From a checkpoint of a small transformer trained on Wikipedia.
Size: width 224, 4 heads of 64, vocabulary 634, 7.4M parameters.
Architecture: RMSNorm before each block, rotary positions, no biases in attention or MLP.
Training: a variant of Muon for these matrices, 141M tokens, 4294 steps.
MLP neurons of a small language model. Each row is named by its layer, matrix (down: output weights) and neuron, and shows model dimensions 0-223. Each number is 128 + 32 x the weight over its row's rms, rounded and kept within 0 to 255. Numbers have three digits each. A neuron's up and down rows have the sign that makes its largest values positive.
A block is one neuron, or neurons of one layer that tend to fire together. Before each block is what it responds to, as a language model described it from the Wikipedia text at the highest values.

Vowel piece after R
L5.down107:155136097117083098121122099152121135174152109136182103101157088142153090162166190131168160068114129110130080064085112119090136187110084150157108128126167129168146090140145137093109196144119059145152135079072127114114118086169102139060111139114110147109070106104131176083147122089162069142128146132145119118136085132109138138119120136120107107107122255131111113123143089136178142139161121122140103105100072076166118121108142166142163124083158070149151124130124168110058153140180118152085159108158144114078131138127106169083163156114150157068161108135166056164109150098142130127155123103091148094097153145139138135081134149027200098124169123193137144123089070096108132155166
L5.down158:127111105094145141103086151147137108100143142138117101115130100096195114147144126115143078123091111142143068191109131026154146101148113102173154162156099142150123095133106150112125056217081135165108143126076086189086100133150115115088205145102120116118089101158112105120059103099152112110152077138120118193183107182079100127142118104085158164092102151159128156117089128132117161147158116127107109100112111150123141105108187137132159080124159167136152113132163081140097130090114083119114108125092175115132124169164119093059232100150127139113154107106178138093089104123104137102081055133099149096117119106168154124111161070145103182084119092136067174106149119178046142093119
L5.down165:108144087119078104139110110150159173183139060090160170128122091094144140202175093100165170118069123138110151112165128131099153085122091216140125104127107101176186092153151185113167187154106124098101130049087118087116140137133177135136155100074100138166186082155138173090101129184192089140123145108120154066168131130109118184167094145066148160057062176083098155121135144150123152127172127143132145152110133111101168135156124123104173147127147092148171096166182059126106128093136162156209096144116124124142116125091151146188122052118123159102129159179124156145101120127104111153153086138110154121054125134144112140152174115148084133146148149150121088135158142107120140140158
L5.down347:145129093124093096103149190103083112181185140141156131145148114143094138113125141098139134120203123137138142190131104110170124115182117138169138159133111150146054084157128141076174135128120077141129084146096143141194182126119096167088094117201060200155103109134137117155141147084176127190133168130076104118136136126149141144104107089114120102110180180142189132131108115157171087171124153145105118169127162141128067076096143158131162153179112099080205189086113059131098152145111169141176094144063170129125105140132139107153147103185191120121087176150117156168096142141173132144101096073149105100127104119135118148169194156149103064089133135165136131141149094126168137089085
L5.down478:159123152128147115128108095163111081146077154131142168099164115145165101116112079098123161143179139141113125111109088190142133123097110119130175145143101155124129141224124142105112085162129139113085088115112139146152113100184095127125128045136142196134120154099150114101081065145109125127164086186116102134177097132091080158207054135197088093166125168091075165067146038182140134194138118083092114098141192142135140105107120161076166131111108108137112114141144140126110159097173157124139181117117147096140116129081145099129077099176155178141168141145078088144143157092092134149152115125103111128123164170179130153064152069099140179123128075098100104122123130129059133171158
L5.down516:108130104120139197111163108126077140084106153071102129109140075105088132174137129110096111089102137206121073118138138182144161073130161133109108155138103117143177089153133167072097093157126087155202076154128150070082174110104131166112107101133164144138106129167141136078135109037093106090167205102097138107163206109194121174223121132160124115128124148150113144152105092075088123123097138175138099112103135047158164104146094125162108138151132094118102124153120105098140105061096101140144080110141104110134117112174145082188168151137142176166091136086124072162138115162115159103100133132078171096165118125150142123136146116134140145079095118164090104148142190136114083174122
L5.down519:178112093152125091122152194143167164069148112109126161192102110173090087143137116153162114087085089146134110135116126136125066135158170164095097073115130059100138102146057165169148137104156119135196136148175162145140158094097168117171116138141146081151090075125133166118110130169150159126153100083163203096097081168123121127110097085172126136143118102086158163077109133122170152145107067107180140128142135195126162150092063146104157148085178164108132127108122164063137098146210140181160120159158121119111136094179157102161075128118181160099198086114098116113111129153118214141164111131103095110121160169128078170132077117146116125121185108127117127126090119164091141150116
L5.down549:053167103133122163120157105165100127127109125122131091091141124099117089140132176100140104134067103130151176127126136173158125097133098123124123120124102098152101118157097195113142133075118115184159099177149071026104146123125056142152167128109132120155057161152174137137132163082144185140151174096172160146118078113177164103168122123049123137131158200141150069130153091130122142110119102197109126192094116137125136085143152143107140137169061077164121121173142132172152112132113142195128111157145118125092133138133147176168142119142102124114085127122160063118127065136130125142113187201132094069132131121151105079117205112134078132117174180125118179102186120166177084111100

Mid-word fragment pieces
L8.down498:123092115108032110124134158110101127142091125109098121152134160154116087122098134135172109085153094190131171152142138141164110148140164135124136136122144127171185122098127122104127094156084099127146119121088119125150089154120203114077162163112170217092056141124127149080128130131099185095105165106098191080118171182100152177126158106105176155105151107099138155130151136141151128123083124153124132099067113160125092164121092118155125092129131180112135107097095182203153130119119161088152140149128104209088044162107122155143095142049187168127078172127132130178167185137128118140104115129140144158131131074104159141140118176208137079089057093137092149078117155154142080092139

Inside multiword proper names
L7.down48:145154157141145125135146151176146113121112100078110093117115105121114100190128151151124137111088082153119124140115098170105135113141161102138084102112147117148083106089080083146123124181080032140117169163164096154152133113136135071078184197145121147090085158193140138083166114128163135151189130096159160154110157130144128141083133161105138123108097140061118137166165154138167128146154115117129120162136064125153109150114118127136135111146197144114089116131114157167153147155163087124064167088178131204098095089080133122113092109080177156127115147069201061102099100156126101152172125154127093128156187143107122149091131096131179140165183174142095119196109081124083086042186
L7.down164:148103110100117122140139114122135130136153137173139143131114124150139104159098165132195160146120147117120144157099140115137097165161197104156137114135136170054124139166104170143169124213120082157147159080069096113115129126113103193175093182101134133168063077081127106159151176099119102108157165125076135106064121065154082147178107124129142089143089138102150163127130127135134167160196057133142112121124109140174112100062130105105112082105136111137148189111113125154161106126142131119173104075175098112147109145142161109115135122108131167130039154075223075127162144127139089156133088181141069121176130179183120148123119150115118060077140161107059107127118110176108130081192
L7.down208:094144194104099142104102179149119122118203103095073172106134116161170122140135129129113139114131108167099176152171111129115121125127114112156035143166136090149096153099134103155155108153144129099128151178114068126120085142174125135122092155207122089174120138178110135125122122196189050204146165122082162165219133098128102104123138193165143112062115109137140143133167104153141153104126148147085127150113123129183116137151125181155139119182114128119145192182171120176094140102083144117029192167171086162137114136132180102087115152098115128132150161088124112139082161106123125132110114131102106061152167126159162150102113100124168144166092181110098117154088167095107100087132
L7.down275:051145129125128082129174135142159130125122123120120101110097137192157105149171168134115134126130152071198091094107124159121169156159166107135137163087140151113095108142138118130172183093084000103100149126155158176110116084162133154114155138193104108144127145166079104188097145125089155053188143143096094103137087111107098166129147164100118162151139120121114147147145118117143143114108177154118113133169133126162149159107149089166153113115149121118150083113134061161115127135166129153243104117126119147101147187127151130194153123123123121168168085101051159061141189151151120194123154168080170121149103118149119193135134133163130165136144129210120140171167112127091122083136
L7.down325:072108183144151052093134074119076130200162131125105117135140140139142103124102116092111062103116127128161109150092074078074120162138136151162085078163108136080184116060145152126089161078159162195154155161135090171137139173169167109107092145202159127144029114154134144123103105146156104128140131118199180172110122186136118129170119089127096145135146125102128154085133097148157123186153142126141134141111080143127157065150149187197158121148159116087128135179090126138167145136131092154137127171152100149092119143100049073142121158126135102169128153149084109107065095130122180168181101086135119134156104130108083140130141146126187158089152090185138112093157133148109116119171
L7.down374:081088187127135143159079145139109085144118119141124168190147156118121109206061120139133148086130143129099134079165140139136100181130190114116055119147124210096173121117141136150138112122125110108109112136122115170126138081100138106082139152147131118104143080165131116117154178166114107157158171091152086121200143107112067122169115119127116130071148153132124051139149120089129141098150061110132115139146139106116021132139151141105144222184174149125146153149135101102120136108192123114186134082122153145181139105152194133116117143096095111123184159087137124079137148149103093141137104113138118163171128162127107194118060084164191055114162135109109123182128124151120121042104
L7.down397:098139105147124133171131145129084136106137131112095120063086108081132132144158188156137118115164098143149113154148115136154078112132158107137160117126130153129114137105040110164111203174129147083084146100198099073127144162144134136132141142163098141139146123155100109168118096174086115170170115083120098146159153120148134112143169126095122247120146072100135230147144125105160099094150141086152121115162146104147093148143102143154119183090133169118149164092132204157162108192158192072097172092164104173153132158105143124118125122122132123160098142092200148086133186121162119140106100168126065061145195129178149106080151141085201137137133145158123118123137067138099149082101
L7.down438:124114152112152114098134124123134130128162164118155103173119110109095105085141118064141192109135140127115097061098092153127105115136151156124135150153128137113117104166094152082076094137125135100113157069085176128177066137099159126137123107133176118082089134159121063163134141108171148144166240093119091065060175072116045120146103106168110146148156137100176109198221073151154144171142102172153101198081130127136079151100162150077050114128134154114132145174165115173123104137143141111098144132172131165105156138064103148146099113157154172119093217123131095120109155128119161130120140120109123133154123120119130091102167147151086132186138141178135060110128124100126129072135

Mid-word "ir" fragments
L5.down96:176118074082133145101143172129110156120142181150095166114084131154150132099151148132123176128123129140166177105135144070154139187141076124123145159161104139081101199172094115125163151162129138151128144106113153091135136190110136071140110143150141100124120138091101148116178131134066100141121114064151150152181124139153158146150126148083151171147075172075109123122160139120149117127164139152115104106082124145148108134070121197148129128139124155177163096143167095196202161119104101219219131129104129084068118142139166140131118149157185138111131122141142080115175126214166180148135124082158143130129096120137127105128109191143153062006100185107099146165119128119140115110087
L5.down527:173150171116083102082130161108127166081160160118103118124103150133168086142113120106180121114190103105230071121128093075114097165120162105205121099141114095123139083132129116119116115142105184150133166166185158105113194150074047132104144124135162072065142135145136091139057110123110149155077122110088127085125115193126123134124152095113148078171093127122148146053171110098120114132124119157189109186152108115107151144138135096168153152119129110109147176143114147121091107082064157179177130140139104132082131130116086164072183088116176119132092102100108141107105113160127151129147140133061133137181082189063097110123162125102066163160154195094163109144101136125112119138157
L5.down563:138137130100148124111129114104114178138174118115117131065191123118123064173188154127149133176115138170193105110127185126186086107136157136112125104127122117121134105104101115108176120158154129092112146118055145117139145139121155089125126062067167167145068155116117074139093138142187103083092139152079105130113111168094139136096180173091154141091142093145104148123152132131131097116184158029125082154146150118089077114066179149110091136090180133148115102141147138133148185122144087114163152116118136133049134109145108159061186133111122169121110123127078165123141154125119121116120140166136207099129070077167087080094111129146123118098169187165064097213094091170169130102133
L5.down579:107151123206090103093127127117117108101134153116166142090195151135167108093181093128169140118169104167090130111089173137159074170126138121106086086122108084130167099111149161117095119107139101095131086163192133133072173161165145068177090116149109162151125136108074088108192119137126132092126132148122129146113114165178147137132152136102124134120130078082099138128122116143096059149142071176174135139148150067088139085092126153165190107174134188088123123155171131097064140158145086147130105159102127125136135086081115108121144020110071152152138154163195108089120146167097158113165062144161096171160158184089135141187126112135134140125155154113067091152134118114074104112060
L5.down580:138098115056139092171117070110141152143160171126162109126107107132169175131149123170120114128166108161139161223136112088130088150128131134113104106132151150121095119143118114145094109127122125118143087123171144110108131177194161078136082078137116098135165159049139149082166156113130104134182169146102118149159129147153104141111153082076095115090092132110168087139162143150111153125130074129109129102095127087092127126125126106176151142113070131081118183064121091177093058100112171109165091080115172097117140066139082096140171106129128092173095132092128151094111191122160149132120145120183148084111083058144132193127145129058060159176157107107166033123174181131077146125145
L5.down583:157173127146163127162123174192114146110108102203174169109103201133113085152147103108162086136113116170127202206113163109167095122087158106116116121119125215130130118105110119153110135117115129111099148083116095150112085098150100091113105123152149143124154161080140111107088120160079098142182097095058076138120178152132094101089143109157167100155171127148166144074130150115124119094038202149096201151148127124172142122103122167164158144134106132153110053115160148159096148127173162167172058089114127154069137176135140114149100133126123126113139125112107121095116136122137179108167094149176142144112141157149164205101142089084094127098124177150134148121186148087057080100123
L5.down606:153061078171111077106091134146065173113126132109095147114093195144131098125139099212126163103180120200138112153160169140156143199142147122098095101063104135110130166169125092127171109101147112176127123151051122118123125196146138106140130118124119141119144127050051115159124145114161150174121098125129176093165133113183154100167163117113118147139134129164160123082147117123117176113137155072200079143119155119097108188085147113138172234154150164129125127144194127124141098095094173178146144128125177114165113164186120147154137109127111096165117110075111107114113100105043104158130143085137121137143141175098203179107099137150147171078156123089122144112127127119155110129123
L5.down616:129178176101120121194130120115142143067176157102131135135181135086104120146156121115140140096120135143206161073132077146176064129135118117172176104127166146129145128116139087108087114150176077105167166101149154175138144069102164078157073153116141103096110127113165159122194163097177141146132253128108119143149053173121096122102129184126158142112080115115156113108111060072113091094121150096204088164117126111121138059164104132164135182070136150165113083133098161067137109108120139151119191049105110164137166143100122136186181163124098130100131169151113104118114154139114141119160116125147130125174179092090129098135127108132117174094123146144121119128105116088107065127122

Modal and auxiliary pieces
L8.down453:127057092132147152118138095132191150241164170139147175114171173104081137119101100098173090139147142178085094149131090101135073131156144116152135123097112082106117131104114110130172126065136161095090131160101103098181104091137136115141075096079104158083165132135120166141153143158120074109112123138093152114156148160096177096095128151154146128138083121151115090143202125125156089098094059164124109070095111105098122169118127128111130152124161094152139150096170175126226165112107130138158134053043090092151158113138085160170134150108083162137140062093124154140118164083151143093118117149152188112097080158135168099110103113124199128100132130115147142099108120102210124129158

Second piece of split words
L8.down575:069115172111115177172088158124138195098077150163113069173155153146095117145102117139155156152049050159076080073128141170116149149154127101166147149155125126076122125108121128110174094123151125166178115130162142132168108093088142137124129150133152098131126156087096087120241111117141217124113133136176135146125151087099131095094143092184091125117105132106175185133071104192116116092118085099105161105107137140125113133075149109119121128145062143131148113150097171128141131163118166164123148118077139152108156170129128126200123135152115165229080176176154136105117101115111086118168147112163091120158154165141094127093113131123084083169156141119107114092188128127084153134053

Mid-word continuation pieces
L7.down190:135066120137181096162052082155132097096115061145100104132136144069178148125114132090153151113134126080107123106143100137139155164142170083179151158150095128162133099159151133131147099113115159080081141102143107135133125100148064109113093187087084172125138140165143100159178115101051172186112153139107159132086114157106140103133163109146125122141163092138136076134164141069144155118146155127145103170075135136125079113132125109140159084092067175162116146184068097157068153109163155170095155150155141079124157117141073073111146107162140159126118126072093091128092126097132118199144102112142142065122066084086092130134158144114118108125115115124242086166153105075071087114159
L7.down192:128134126111152159127172122140063147119117148088108166136130102131167172135139123141086163112052138130066185079124101080101133129161128198129134115026127112091123119072069183056125124149113163142178093146127135127142143104143120153107127163161099145176142112144079145126111139121151105167146116120095117078158165139154089135164100149129152096150131097173120107208116152097169089085161112068170134161121060111127157185131210154070139136171137128172092101114141154131161132112067091135124123103121141161184101105111114100149131097142142116164154106114132073129057066149118103201145144174062066142106121120113084155101139103152098127142132152207135127107152110166098107058113
L7.down317:160150143109079089107136115081165109098123137186145155148099121088147138178120074114133124073124095066103126130103126177158138174189130109138201079106147137162127185118170140156099172132116110137142088157129137131085105135163087089105096183100100167183171145122112116159167103172080183112110065179043119109124172124095090183123164133109102143145103166123149127086162098103193107085128139121169154120196146136118100112164146106124135165144128096128196089148155147176087129083110134161077134112223086076134195135140136109179142119123191121140149156129126082156179179142154212156086115122099118106117079129129110163131114132123084121130135136082082170138117121142133169114160
L7.down477:102104144114176117180102211101146144167107130140150115181103183141111134161162148089122134114169158107097170147133109070170152151112108173122121122122140124116133186135109119144147105114139164186135120154131017108136114139071123130076136141099139187142094059130096130112196074159114119179115147104105124117091134121141083122175124144155133162136162121086064073136142089086107128079107077113099149172114139157089125118108113148179168156127085123073117182125081141117163147162107160059121136145196088102078113046205110073199131103130147139155103134143112180088131162154122097184156120106198116155166129150145091125126152125119136101143198121126105125073129166111094116120099
L7.down518:060145144097140119095044113133120148148139200170141113121169158098098083152071077161139157117110117106122061158149108125124142072112133127161140094077127129109143105105111131149112200098134175104071129117123122064124106114120056154174089080141113151138078120125147139123069088124136122124093127088123128120114135093089091104146132145132127071088063119125210158128136115123154209146084119094094101165192102132141047181102145156096163083167112140085125095089108146110107104124141096074181179164194151133151090139149132167122069133166155129142133160097149143097160212083098124147132118138110166097163117130081139133080069160115088133177087118130132116135120152154178146151164
L7.down538:167095177147128097087093117140153099172137115114146102161081036155125127101123147152095113194097162099108135144107094173110161153155071090133182128094087113083169132122117182162133163157153132155153099103058114131131150109121173134120111166093136108137156112096120126149205163122099144102153197117124108113135050180117138166119152186060119172156139122167103063138127070127119185090106084100202064099131112143146130131119168191115126083108151159182152134118164122153164140179100130145138147121123095079155165190126089148159184083112161108101123095179141091075131092150128132113111131125098100158208097113085111068130142130143150163149169131111156144110176129178106115172127
L7.down569:153129104135134115138112131080178120133116118096132149176130185140088152137171123131132114147092090178135127118094162123090094098109089116161079111140137076108109153132105063125143129080141192169120125124129090174136186159120074114187121112106076160125186106128121093142091115135123124123149103206098072165122155096127102128134085070184179157055079132110089160123072130081166115112153137129103105151116121077126108131084097087122123172143135123139146114117150143141063113126194079147220115151176108090119070173099133105124125115168169140201087138087210112176139155120123086145132101125090069110143121168149104104143181111095073201117072118125172103163120134116140103149190
L7.down607:123083100098118160216181151084128156177104124132077167185097154130118112135077122160133196071131205144093170144164121148163158171096123088136096122138101114132124100074111084125154137096118097123132110116113108196108132112122137087160118173084096164050100125191084123099145114127131148136148133112112144139139153108109135104175117058068099132085177147079155134132132175148124150097143105131131122153129124058146131132074132077062123085095089104122131110090111173170112173120141176101163151099127141106141143130133082132147094093130156116170124129089110151100135128109132125145110133080195136154043126187181137088078122132088080142182125113184093129124061040154125144127087

Word "to" after verbs
L7.down6:105164048186109113138155101137051154086170147109161130141110145107137152110092161107120100061122172139165192148037101148081155118149115095125111145113110105124168116136107181021140166161141184118112064142145168110175120138137153131150145135090150105135127143102157130126098059122130079141123067145123165142132113130141113159208127156100162116125086111111176144138150107124168036091110102139105077123097136100142174132082113177119131056143127133114113123107136127128166142149095117128078143137129212115138137142126110152132142090096088102150205141106131110148051106129132052145097135134131117147155088130128134095155144154162176136073147134161158162087104093090098059135073
L7.down32:188098142129111118133164129084150111085144170133126077117103089157089127117048106103081083089168118128115117141116149134133165144149174176125172079127184154088143132115109164157145134190127073131168128137088120126091096117160153067128114130123122123124111182144145136114152116129096157104169126102164055104150120175117100183132116073133081155103056121132025174106121115145147150106147112115114144143059099127155133145119163148050104104139082151120147121094093118148095122121102127104255153111108155122131131102113139104098168147120138087088084138123147172147179175112120125171108176176097120149114181077129123053147129144139120165104078110152103150137111150174145173185166
L7.down80:110135140080157148124177108117087074162109150124123145099123130125101124176125145102152188091204191068164136133161100098128137082104113071160173134153090152146100134164105081113100174111151130079074148093060169126156180119147156047162145166139113107165204147124133134177108085143074079171126149099156123115070065131114109129127085149126055073148137130126098131181108142115179157110123085157146088170090144112201173126144153117115129127077112102107152142143157080098125143101152138174111155035164135113145130136162108162162125140154090098173121121105089144147107140083150223105171125154117113154099107156134160109118113160117141066092113158126114102194147095139141102112099
L7.down151:124079122129151087099090139110113093158132150151128099103130104119135113118081112122114110151091145127130120134121164093110146138121070113180125113136132147138137122158158123134152143118073134153121141152088124131214134083188075128143119097092118122149137119156123122109120110077180075132155147094123077137129144157062109077151114105113117216145119183152128060172128173188148145135148103187146100134145121122087148120201107104177129114155089129128171082096087110147144176120069135162129171096129067188117168065132084128094122220209167100105128090190115183128165096131126185134110117163099088098120144114178056114110115113163165133162097130050150130076092110090082134086178
L7.down154:174101093140141174063168172098143044141134067100153176121145122143128134080006111146136184132143150168153103112085100122144119197161098075087163096164116150110143122101131122163188125101112131130139108152121076141142110126136154119146127121146070086188123142123141134121098122181116146158105153149139138191126128134120123169170129160065056087183159162130091137139097124071121163149235109063156070114100134124111143090156141184115094116092126091100141129121131126110165119104155117111157097138162162135122100135122136105154147154152186047118149121129145178101141200153189060133152146107153084175157158125117118151156108137122102141132134189137071169130099124140095146136126
L7.down204:122182154130146105126168130159121101127125091114145206102126118130127132154135114119137194131106127132126154092138119122151107083148111093148077119081162040098127140162149146127162064109148104106093169078099086106156092121121082105072087135155141112057128181088138190076083109186115155085120096083133136163147110175129104161169081157084140123105154188155100119144155095046115081136125094076143093192095154129107102096113135101108123137093168148143102141127119134126137138152146158176150185188118113071129162193153168108152116149120128166111086143098133140129085094071144150159129172104182151073108046149115131171098171070142140127118133175154121100167075199125144149120179
L7.down439:049126112125101129154098139140178094177151133091104141167166165076152133136110149097148060102147086160088134134132133088155144099181201159147112143147148112213135185194085146060148117082129166124139114097153159089152169065153189159137165135113144119104170108095071199100166134170179096137099183115082168109067102160113097069137118103145170083136102094098108147131158122200159091145169113121155138110114107138139125098110100122135135138161155132137103102162202099170190098101158077119081125121098118137114113148084152194101134121124138138156113123120133142103128106132166063071134119163169099156136103113215104144133121097138132114162137141149149106156087185134099149122166
L7.down463:144158182162107187149125130111196079215152145156147093129133130124171145119104124053107107135180210089152086150113121129130134088163161118137081150123135092125138145168126139143103108112124155091112105105100192119130116141148147091106154158126082086162107140111131172134122107101130096164162164124161119085164112101116133069133109125127125116064114178160093128110122179122134136121103136137161143095132188096109131182092111149142125068166105120156170195163230174113113134104133127180119112155136178115121095212128117202105121143116119111133109136160084176032125117143132125067137177143120142103166114148141121131124200092183129117175110190185115113143090138129197121161067